From a checkpoint of a small transformer trained on Wikipedia: width 512, rotary positions.
MLP neurons of a small language model. Each row is named by its layer, matrix (down: output weights) and neuron, and shows model dimensions 341-511. Each number is 128 + 24 x the weight over its row's rms, rounded and kept within 0 to 255. Numbers have three digits each. A neuron's up and down rows have the sign that makes its largest values positive.
A block is one neuron, or neurons of one layer that tend to fire together. After each block is what it responds to, as a language model described it from the Wikipedia text at the highest values.

L6.down250:167133092154111103149147116134116107125102101107119143096131118122113091153131074134128121101136084159170159109138154053112150126133121099132121116141120107090122133107106129124120129136125153127190075122116137112145117096130148123121133155163169072124141107147115148132165093114093100147133135140130129120186128143160124135081118122128160121135164148065139127094140100145157134155132160104133136127135175096121152122142112134087108112133139145103133121186076113106112157131106134069129093097111099136164152115128
Responds to: Forms of have (has, had, have, having) and the preposition with, usually right after a subject or relative who/which: "who has", "They had", "an enzyme with".

L12.down355:132156122133097158102127133103155144155110162103092138090134097117100123112128144146140129169098122093087123109132108155111186140156100125123130102091116110140125120111133116099138133131119160079084109116085118162097125128098155108131124127101148153120116162086155105116112121130114120165117113120098126152120116116140119126146126134141131116110102110114116159135125115119183067080117130110145144134134108137101143098091125132129137124117112103148135085105152113114128152154104130154093127169103152176117133127126
L12.down705:151165096116120137117107139132105111110119136160124115143162156104125085146171118089124127141122166195111155140149109108105117168090134093129108142124159138100090153163132152144095117120097154156109125129100144119163164134085100124098152056148092122150124145144121159140135115131110136122139122146090164120131121147138110131109139109134134128093083101109168121126157126089135147101118126152112130145128130163112123121092133108127139128133135128097101110140148139141087154132122083152130113149150112138120110143152
L12.down755:092133109131118172099137152128160180086169141114133126085103145119155133125110122139171102117141132105117103138120127152166129145163126130112106128156119159120131104107115132120125123108111128113132064148162117149129122124135151093098128110153156103152110093156162095148063137127152151174090133137116170124126153099132146132109190166107112135137139143157115110175109145100179122125110127136131123110100107103127123079127118096090142145144097120129113123118139100128094144137113154100131120087155132127126122133153
L12.down811:124138133133181111180126095123117098098103123107095108132093125174129119151101095097099121158114154150108094144155104087137145139108168112103125141115111140124112141100120097139136148127169094113145126177147159151126158137141111134098110145136093142136115122123103090114103113185161157103117130193137118160129093127097131115166108142149140129115096145122117100073071136136161137154133139150088124120094152164167150136071121154146127142130126143135122130173127103205131110114095124148142171144150100107088095133083
L12.down932:113131138103127158143122127115146114139160090143137139150112097117168127158169087124080156123120146097168096086132150127146078100131134130110131117142115119126081167142134157145137128169089096124110181114140073103133114148117104150127101104075107150152126130142128141140135115144074100120135113165137147110110119181141081152121160131143129135082108128121163165134121115124137119156087153131084101113121125138149110146144139121152132112146165155141140122172063128141139126146091137114114100148112114104113093095112
L12.down1157:117165108126121159121157159113126149102102111095131123125129087134167138141144102124090166088129168153179126175140139123183116123122138095110180144095091134125102143146163134153128105135112129085122104107110110107156146153121112111146120125095135153127158100143091153104147100116088161156064132113127154086132074119134168124142115141087147105119116096098156101115097093147131136113085126162130098161148169116127104110139130129186150150102120105107113109138126166123113174120106108087120098147158143140141119120096
L12.down2477:091107058138194137180105161115141099144090081130103128145107109144102168141082118132091112121105120120109098111117139131105130069054170084181136130152104115168104126116077115152150096136112126117134139108108140135113103099104121139125158117115154071178104143123109102118126128110102101145161163130097126137086145128086153101099144159105135153119132135150124137151124175103143140086146074091128131165123134112157142132104158119152154107142127148117120150075126138130129155118126130149150138113104159153153104096109
L12.down2684:144143110138144116168114180122142132146103126144119125105146150129114142139141143111130123068106121154123142124107134141091133110136128105142131095134138146108106132156147134103118133129150100114094150150137132107122116124129126131111159139157124137134173139129114117124158104154124128161102109144153145145118139072150111093103121160157145109155120168136086145142135137091109149130149138143075137123194113098122180109147122115111108133117147156126117175125135136151113175096157157076146106099159098095155100102129
Responds to: Mainly the "ed" of Preceded in infobox succession lines and en dashes in lifespans like (1885–1978); also words before by/as, like led, known.

L12.down338:121092139149131150143099155128092144122150119108086151155093113103087106124127124151123150114105165141127112133151101158128122127164097165160130154078093155112128129180144074099123145137133089098162123136131086126146112127115090133142115153110154098141143094124095131149116113163118148153128135166053135114105116143132168134154162103105126138106145059134080126101121152097146149127152143166122126153160148115160115145130140132113151167091084122135126123130130156077153190128158080155140105085135124060086122118113
L12.down563:117130084115129149111110102100106164096121117139155155156132135144121107138109127161110203088082132132159136133149072139109083113145139126118144115114110147108116096115115110099127127095129121162156106124129152162138080083136130127133107134124090111150121147114163144121125147117105073107152122156115113145081137135129145125147094153070113127081194185101123136111108126153105179158110130107155141111127140156149128127133111171130096142152116112149125119132104143123132141102143146116136140124154110092103101102092
L12.down598:150139134136119143155136136098082102157137102152132145127106083122135111099129108148109157115137144113159110159130146111143122112122153126136162170115162145140189146126082138113117105092081102126105116153125136128143103097103138181136148114118150135108127118109131151124093089105126127106123144145135118154099122118131094116200135102158119141112123111095112097137124116185074116083123134128123143129163104154109130156118099075168129139121069176164134135130128087086177116115137143121111152136116162127123109119180
L12.down748:168129100128138159098131119139169111128173098117147119152083088176153124114130133136144164120170120138154130096106150092151083109117158118138156126113131145084168154114082133137102136113151120155100113157124132106135202125159091120112095125111144106141142131139145108138130102155112121097130124124075145157149098158132129061105149106168148130135141112139103125141132168098123149126092086174111121111138099127146110139105147148120118103132130148161141117165107158105098150152147147160137128119127096116123114121111
L12.down849:124115115190122106156120102135125153125103153099133116096118148107159129111101125121169104161147086131123135133179170140104113106058127139120125123116168130140177088147101121084133095147153103117129133155112122095123101129154092153115134140163182109112112112081133094133158118149135144115149138084120140152100152135103137106114142154124141121102158138167146152119095149102152102141103135116105080128129113112157091146124129126143123099124118113079123124153114167107129113121148150124138126128073119113100123136124
L12.down1515:136088138143083165177127128151158159149132163132143108114100109194075143127115112097122087124135146133161140154050130152131138120138096112133118122137130125122159127127138118061153131141135172114102142107111133123161078128174141131102125173150133129149134102137155152162132129108090115112119127138094157157098124087116158115099133115142147088117108119136146126157106133117073115113126141109145105064122160114172113162128136122105149140076123110156143147145130094131132135111105104138090151122099163119123135140124
L12.down1974:101159115106131166138099112137106138153088132114122128104112128113170093152140119127104107156131128163116102116165097154145119163122126163138109119164118116106189144126110142086142132137149103099158137117167106173126100137110157128139131127097165102177123128109164130132170116121132086112115098149136109116124127098133122144133114159126148131141114173156140152113097126107135132089126179123143148126104110104162109111152075106104183099130127113092137150141121171109103129102098116153166169110139130122148145122150
L12.down2653:118138110120108134117115173121154175133072135143133152184097122109130107138104154150141106121140153154138105142100123153105121123120122126107127129112119130109172154108147153084141167112135129097090129136130150075135120124153179111121132176146124113142105124147131109147102137136107117201161166141134139135167141141130101099122183124149115118145108098161103133149119123129137087116139137147108127142115151079162154133119106149155175082129108124144141113177122124144146073102112132145139153150141067108118125129135
Responds to: Early or middle sub-word pieces of split proper names, mostly place or team names, such as Shepherd-s-ville, Glen-toran, Fer-n-dale, Green-brier. Also leading Romance articles like La, San and della, and hyphens inside compound names.

L2.down106:131148158149111132157116136162115143105148177089135066142156114144093076142116094113121112114124118132138113158101117065105137150161139140110060094094074144111106121167077113116135098135142148151111094115152134128124176096140118152110153124107110100150097121137137133117150149053146142117117133119111127112104114152135100147137118154098156169128129164113140125081132115138093113137120113135109139131152085109139118098131138121087125090134155124156154120168075133130153121104102102143125095107129133126125134123136
L2.down828:091095081120153128150132070155086100116141121119138119148112141128162108124106120137177102118122123140145110149089134083112147116143137148110123105118153145158102103162170098123121155139167181135117123144132117124143165136100158177111115080142101104113103173147140107134176081132103130138140105139150136118122150127150118148153189126097113126122123124098113118126137113168114117124133122156122093145107142127156154113131141127089101117107135126102148145152088114125147106132118111109134089137128143106097117130129
L2.down878:134094112097110132105173134120074151131093116130145129150120129141198101111150132130107104088105118105164169114127124116141075116137106132144147144127148127156150129156151123099131135132105159078159132113134120172142172131131132154088133162133114151127123138117159102153143129149113120120144142118102139096086118097101132139181131096142122142152150112125102171114106131121123122117088116104096163148141087059119094145114105147144095085110130139151138187153107128162090121093125115160105123132094132120135135177108
L2.down909:073130118176158156134156132125147138138121125127121110121137175142126128081124136135143093129143147153130125131160115074127100119147120145111131113110167130152168120155101105155162105120153131156147134130119131131139149128128139113132136149092134123101138137095113117110149095124149166135115087163101150130112120129132165142123155127157227140098116117133134102141120150123148133152095110157143135133127150143145117122116125116125160133122141136146127134103160109120164113145125137132139107152152140111143141170122
L2.down1313:105151138063147138140146122173124116072121138122150089109120141135195162109094154080108116127158104145126139187162128086105168144164186120098132116103134124159124149142111109163161138169109137154154123136146161165099150149119134114135156154129080153140161149127090150157154123142090117135117111134139127140122122141141117138134210134114093120123078140113149146179110147118122118102127097121109141152115118108116112102157145138155158132126136138124160132188076131161123103118112157131157082166115105121106106127125
L2.down1528:140157109145125159142150150150141124095104139114128109144135150133118127150142121106120148128141125137101141140098137116087111166145104151114102102123159121155137168163138139154135131137112113073135151148103102110088143130117099087167120118072103141164149121132172103141153139141128153106163110124139114114124167161105104142105157171164122157137119119097090059113166122143102129126130082105153143147112160143152094117131096157066134125157114142124120142127141155146132139128115096103126102128142129116149113136098
L2.down2198:170152131136159132100148109166138172166081152173164108115116118121141171085132096124117134156126131103148137181170149106141179148113160114145166165156112156133147154133103138131127142149134160121155151137141176121135151117116134089168114108142148165136170158106083156135117105156149131125093168133138095131119128079130121125092123073138117137139128106140123167146128100158126145113136117131094092086143178139124148113119131146172126102153124138149145146140127086131152111094148143124124120109134117135106148159099
L2.down2226:081106117132091138142121123181085106119094114151133097098091140105106119142113112105098158105125103103135103131137134066034133152139143154090128106112111116161157188138072107157138114126141112155110113110149094136136142131142112127142095101141095086158119134133131153117094177124137139153144115107163105105105171138157157143143166117146142169099139141134109118113139133092096106098125137127180090109104143146140138115159125132091133132113127155105146125135082101164160135148143127084123158135137142133155115135135
Responds to: Adverbs and adverb-ending "ly" placed before a verb or adjective, mostly right after is/was/were, e.g. completely, virtually, largely, also, not.

L2.down63:118167088135121128090105115149126118104163145144134117141140128148140141155141180129102145120138169145155081146147111088081117108142128140106171135138102107148157114138174135093130147131148147140123126137157145115105162102139122116122101088125165098151170126092130141142154125136136125125153082088097118113154106131158146110106098139134164121123127127131117129173095151093079112118135107131152105077146141147159160137111191160130084125131118125153143118130126117171157145121134080121105120122133125167081139100164
L2.down844:139111096141131105128113144107135143111107105153137138116119133103132140122181115122138113118073096083082120120120115155120150115131147170144155196142141104146147124107117087130131134137161112094117093145146159185134138135070105123159152099112147092139137159111148130135136136100121126173115169080129111141135076145165160140144172164132124118159109166128131133178091144106119094130107092142122138109130149146138137141135090174105110159093154088085128120109118118113130128097111095135135126138137138106116114117111
L2.down1289:133109127112118199111141084129122112095131105117164126103154120159156085125136153113141153112124131091142130090121169092116101154088154164123111172171126138139157145087151113096112154095124119128122142163116097167125098127134156157192165112138117134112148109173112199135121156157131100169151080105153100104137112109122101139136133126132096137085119129115097102115124120090158156097161116121167141137104137177162162119103140107128116113070158136107132140119124088141144119133143128126121125098120132124135135157113
L2.down1751:148156114106130121081124162157123118110111152129172100133122135105133095129129107088126119105111133121121101134141154150093103151156149163107150156045134125116134121145146092168094171131118149133135124144166113174122137104086182114140109114132133095124118123120112149116124143114146129144125139105137118151134051140148154123152113109136118058120145116089134104171150165098108132130099127117163127146119113118143164129130102091142134124120162128149121162134131140122121117120128139137098114139089146139122147133125
L2.down1798:110117102112151170103099145116147165092161096109129140110138124106102126165132108125112172132074125151139148126110144093104108151133179133142096120128120119163137124125162107058086158134131118168145119121147127161116107090115095124132155128108147143142112099136160169139119146135121142157108173101114102138114129096094122108139159164124089104175134130140119142162103135114132125115127128094088162099164145138119161127132127108135151135139113131141131134112113132145105097146125119155130155143161116135129123124091
L2.down2568:130110143163145125089086129104150114125114136123153133151098101154112141153151113118119139134156141090130151100108114131056128108104145157153133149126089139130119154135169090142150152156184150140148168150157136181145097105107114101100184136127143092093090139151132120112134132169163099131089146124123122161178143139123139130082161154123109113138175092155114126140127115123121143146144107085118148118122173136095113174128114118133137124096101104138138070119109146123129098139144178134127169111122119148143158138121
L2.down2579:095135117103106122099140121096140152097148104126113151168119097103125119183135110152161125086106093137144128083111131084095118144149092173159120157137126124147110117156148105119107101078176126144139116153127134138143134125124086138125132106128106106178084103118140140159163116098110143150130128117143138150151136128103147111139176138129120131124161126116114114166160174115146122172088113104133121107135119142125194178125175157118140185111118150155109149137163099103157126147096099126100138101165147122141120144127
L2.down2715:112145120147149133118136131163154120111152119154113124134151097152123148145113137108101167129116148154125148140139077137086155136107118155120153131125134103110131160117186131123143157079137093153132140123109095122200158131168101146099126146091094105149112131116181094087105144093138125172126117103109110098171112068124146136170149120119095134149182122133168155122162129102131086096160105128112169141095070169124125163151113110171115068144110134128124154148131135180096077164144124106096142151097169160106127109145
Responds to: Short word-initial pieces that start multi-token names or words, often El/Hal/Cal/Mel/Bel, as in El-liot, Cal-casieu, Hal-mar, or Spanish El.

L6.down2484:114132100095107144138137135143114116114135148124142138109132180108146098099087151176158141110083105125097123105119130110126167146125152118152131170148110098099122118143152115123124118124092092165112125131137072150130100112087113112164148133103089129152169124090108153116138119147080135130141122147073139126133121167112130126159106137119152157154108095111161116103151144137139120114098141068172124102150174119075133119128142149080130133162116137123159132065124078142151108096128170142125148108143110130146117083129
Responds to: Word-final pieces and nouns describing shape, structure or ornament, mostly in architecture and object descriptions (ornate, facades, colonnade, cylindrical, egg-shaped), plus scattered name fragments.

L6.down1766:107150098116112092149144158093110107108116063132133126149119093142136115141127143131137095148150161149155130107095149116148063142099136123132083140091131129142099111116131167151155087144119112101124097137120107120135144092165147126175124096168106117135122175125141105102087142114155110104147159115098132144180160137095135134136140117123102136129162131156138131112127139120105115182111157149129112131101156150103150121124143143133102133142146160107112130114128141121167102121109159147169111113159114121118128147094
Responds to: Word-final or mid-word pieces that complete a word already begun, especially in infobox or list fields and proper names: Succeed-ed by, Battle-s/wars, Luth-er, Kilmar-n-ock, Rain'-s.

L2.down48:100128090091126156119131150166157143142098132118142154126128185152111122143146132164162144108124111180125143136090136123159114097129168161162158171153136105123154123169129132149146142159085058141148149142146110126159081140121129144185163118164129127070156100100139111163123139141098097132138098117126146090088162133178138088120114150115177111139133118137083171108127132124096069148144124099111162109153117175160086120101119108140117181104115125098142156110153129145117163113132137142120102125124133161126152140098
L2.down146:071114134085133136128120108115157105153135139098086122118133119102126074123145121112165093107130103120171108140094109110139110138139111115079132124088100121113099149154088129129107133110121141159119121144135143114109124113136124104100146129146138155129110099114165127121138149141144123169150131131116093182178132137123153122119136108083094195126110117178104168183136129112172091150142132146138116122171101165158112135113111112102097149117129096150143158136111145134159160137128128136136176094152132088100120111091
L2.down327:119119143142083087100139122146104144119119078145136117153143124135156144111169126137093138108131128141133096179178150175112164149144148116112129135160160124128119128117147147120137139197109128125143087144137097104104104142142151140157180108138157129124148064111151129100142119137138142115128130111120100126106143126087117094111138141142092137120135152142164144157128118133150119104164127137138170130127116122129143102133125088124102139136119107150102154152048133144070117108119133131100124130132137150120130136147
L2.down601:164133118135117084144126120142084130104153107146133090149165127125087117093149163091147150102094161136132088116148099128096117131093142122107130073125092114123124165173100126119134136163122132145141130119157162114134151150138149144108127142123105111133143113137093102122111078119142125122141134180126103085113097118125117106118141140126126126157114099151129131118065139106128147109156138112088144093115117125099141110137102097141136139105140125131110122083145102118143097085121107128146147144187150138131118149096
L2.down1530:153146119117111154166182134148124127090156120143112174125168119098134155134119119154132165171147111171103117136115115145066126098141132184056129139146098136074154135098126121147138068134104130114105133160145090117123136094125123124135135141125129101110127127131151130156161044097131110105149118110145113105119093140117165137155123122131139144136112145157152083088107109145152130126116164108139123137117090113131140126132140160117144119101146117086158131192141113119097116127121102126160125109112126136112114067139
L2.down1592:114167125118117160154144114113133139112102132144129110108097090140146124083143145123134145097133107106146137106167145117118094114148149138109146136106072118138151066133116130135119135133125141146159134127049100126165141185125135093125140118129102148138140163102109103128110084115114091139118090174175130112171114110115118089149096156160117167099143148154110105140093113127159097140139063158139125065109121112109168131180136133108114152110148126159129135121128159110149148178141127087137140122146055128152127134111
L2.down1869:130137117142116136128108088136118122133083120068147129094147092142132129113175156156142119148132126115102104109162120125200142141131107151121151136121099107155137132134110125125150116111139056151098132114161135111166108149126130165141152188102117104116169122141132133149168115118107147100133112095100159103148153190137166109131160137149143109139131140141101126152123084150123157145093140121129135098116139106160099150137118106139141089171132120122164094095137185133108122148132154148168129144172094143104092117126
L2.down1980:138087148112131127119149113155108157121095128149132128123150089123110121131132143139154139134107101103119113159099131129118113150143147131094118147142118143127106142141115143098107105088135185173136119125138084139100105129114089125151102157100108122128142134132142101108109105086141162168159158148095114129129113092115117139092114150143147115114112133139101115105120103131095107119139159097138116134151115159133139140107112130178160138144145098114173079108103104109079123158094135128129118143165095150121157136130
Responds to: Inflectional suffix tokens that complete a split word, strongest on "ed" of "Preceded by" in office succession boxes, also command-ed, Follow-ing, surviv-e.

L12.down1454:133152143169117158110075093139146137103099154160128110121129176100099141116094083139151092176134105158111116151104123149150128114086159085100121118107122107109146147114152151108114125140133130173107147121134169094099127127148150109153116101076176109146157109149150113105083144107093128104105113160136141125102079111135141110165109127184171118159173154102122137110119135132133142156130129159157119191144147083150099126091099093072125115108115111140128114105138160165109154114112116094123126102125164139119167118120
L12.down1567:124145141142093160097163133139099142143131082153119115125151115100131117142112066151125127140151138127101115121125131077107177113148169161117122077142117119155121094160116130138133121105096112115165152091159107129156165113111107112101170131118119132099145120133176116186135152092127112181092108144143131152135143109147091124129140130112132125134129120145126083115169130091132129150126107141114144124111153107137152153127120104130127138133112144150103116138113169066134139133116103121137098192145115106155125140116
L12.down1757:093071106126107117099106093162140167121112134116161115098171104139148190120158118089162123164115120112165100109197165137158150097124144118101113139108107138109092142126138171141203135113108130094145162115128149099166135156170141149127153123099142141088135089155117116136134117129121125116120139163127148126171121154066115131117114135121109161150122111145141154150162125122161126162095124135134127117135103132126132108136099113160136113120101108099104175136132133134161089108121098081107131125132094100119131123097
L12.down1903:147141126127105138142135144147122164104123131117135082144137136170160122175093127126134085128130126163129129108138200134154126138145140145066159153146103109134167133079141156121096105139092161143152167152075151130119110116130102145099131154112053147151152142096121098137150125157086141149111139133076134145126141128134133112115101124077127102119119115144117125150107124114162137098151179127127168126121149101162179125114145138098137151138130165114118113171089081107158140131115093160106105118104141118099086153122
L12.down1920:101127144131148088124114118121082131132100111137196113119105086125159117138099130108112124149134130156140123099132159069104171114174148140116092136152152131155245148136159092130089096124145141130130116113107134080082123118116120153122150147126116145131130129117114125133145097104106138141106109127112110116109117159186082138151132162106136102107126154140156139117141131099148117125160144149097089147106151136208104138127128096146117121149115164146115120113121123117089146078130131118152132107076127130105135162146
L12.down2422:101093102108131079143157124104145092127134163104082137130134111101156153101106165138102124128092164172119107174174125116128152159126140118165157120126111094142100133107133131136136171171130129157125148125139083124152149121135109096122120150157100106140126150141152144128150121151129127165105129103129132118164104135099127138159083190114095129100120118082113127116151124130150132109162137137168120102150115143092111133152122129137108109149143165144091117138144158139167142135132121134127141145126115106148172172080
L12.down2580:145133143141142166092107111105124117166126135043083171145118138147147096099138127152121182135096131110157167148124156129091135116126132079171108150158113119134123131134194143126099127181130150139145119124202097104111158142126080081102119115152182113151089118173067136131091109146133135116133094132116149138120105173128135103130079146159128138143148116130180123122123127121146134133151111110124089154118132137093162099124127105129148128096130144149131125184112122168166107119109128113159114134103159117111101133115
L12.down2583:130119109153132141123132117134131151117145141125097124085090133139126149075120099153101128143125061109081133136125146090133137109094150089158162128125143105203149092148154140160153140125168134152138106126123150113102149136157135140137141080131132187124178101040143136126125088101110094121087137162133103103129169145111156113145095137136122124161185124082110128130130120132073120104141152123117136092122111135088189137151138093125108087134160102138129145106135128121166127169126134155129146123117143115132107182139
Responds to: Auxiliaries like was, had, have, were right after a subject, just before a past participle (was built, had remained, may have been); also relative that/which/who.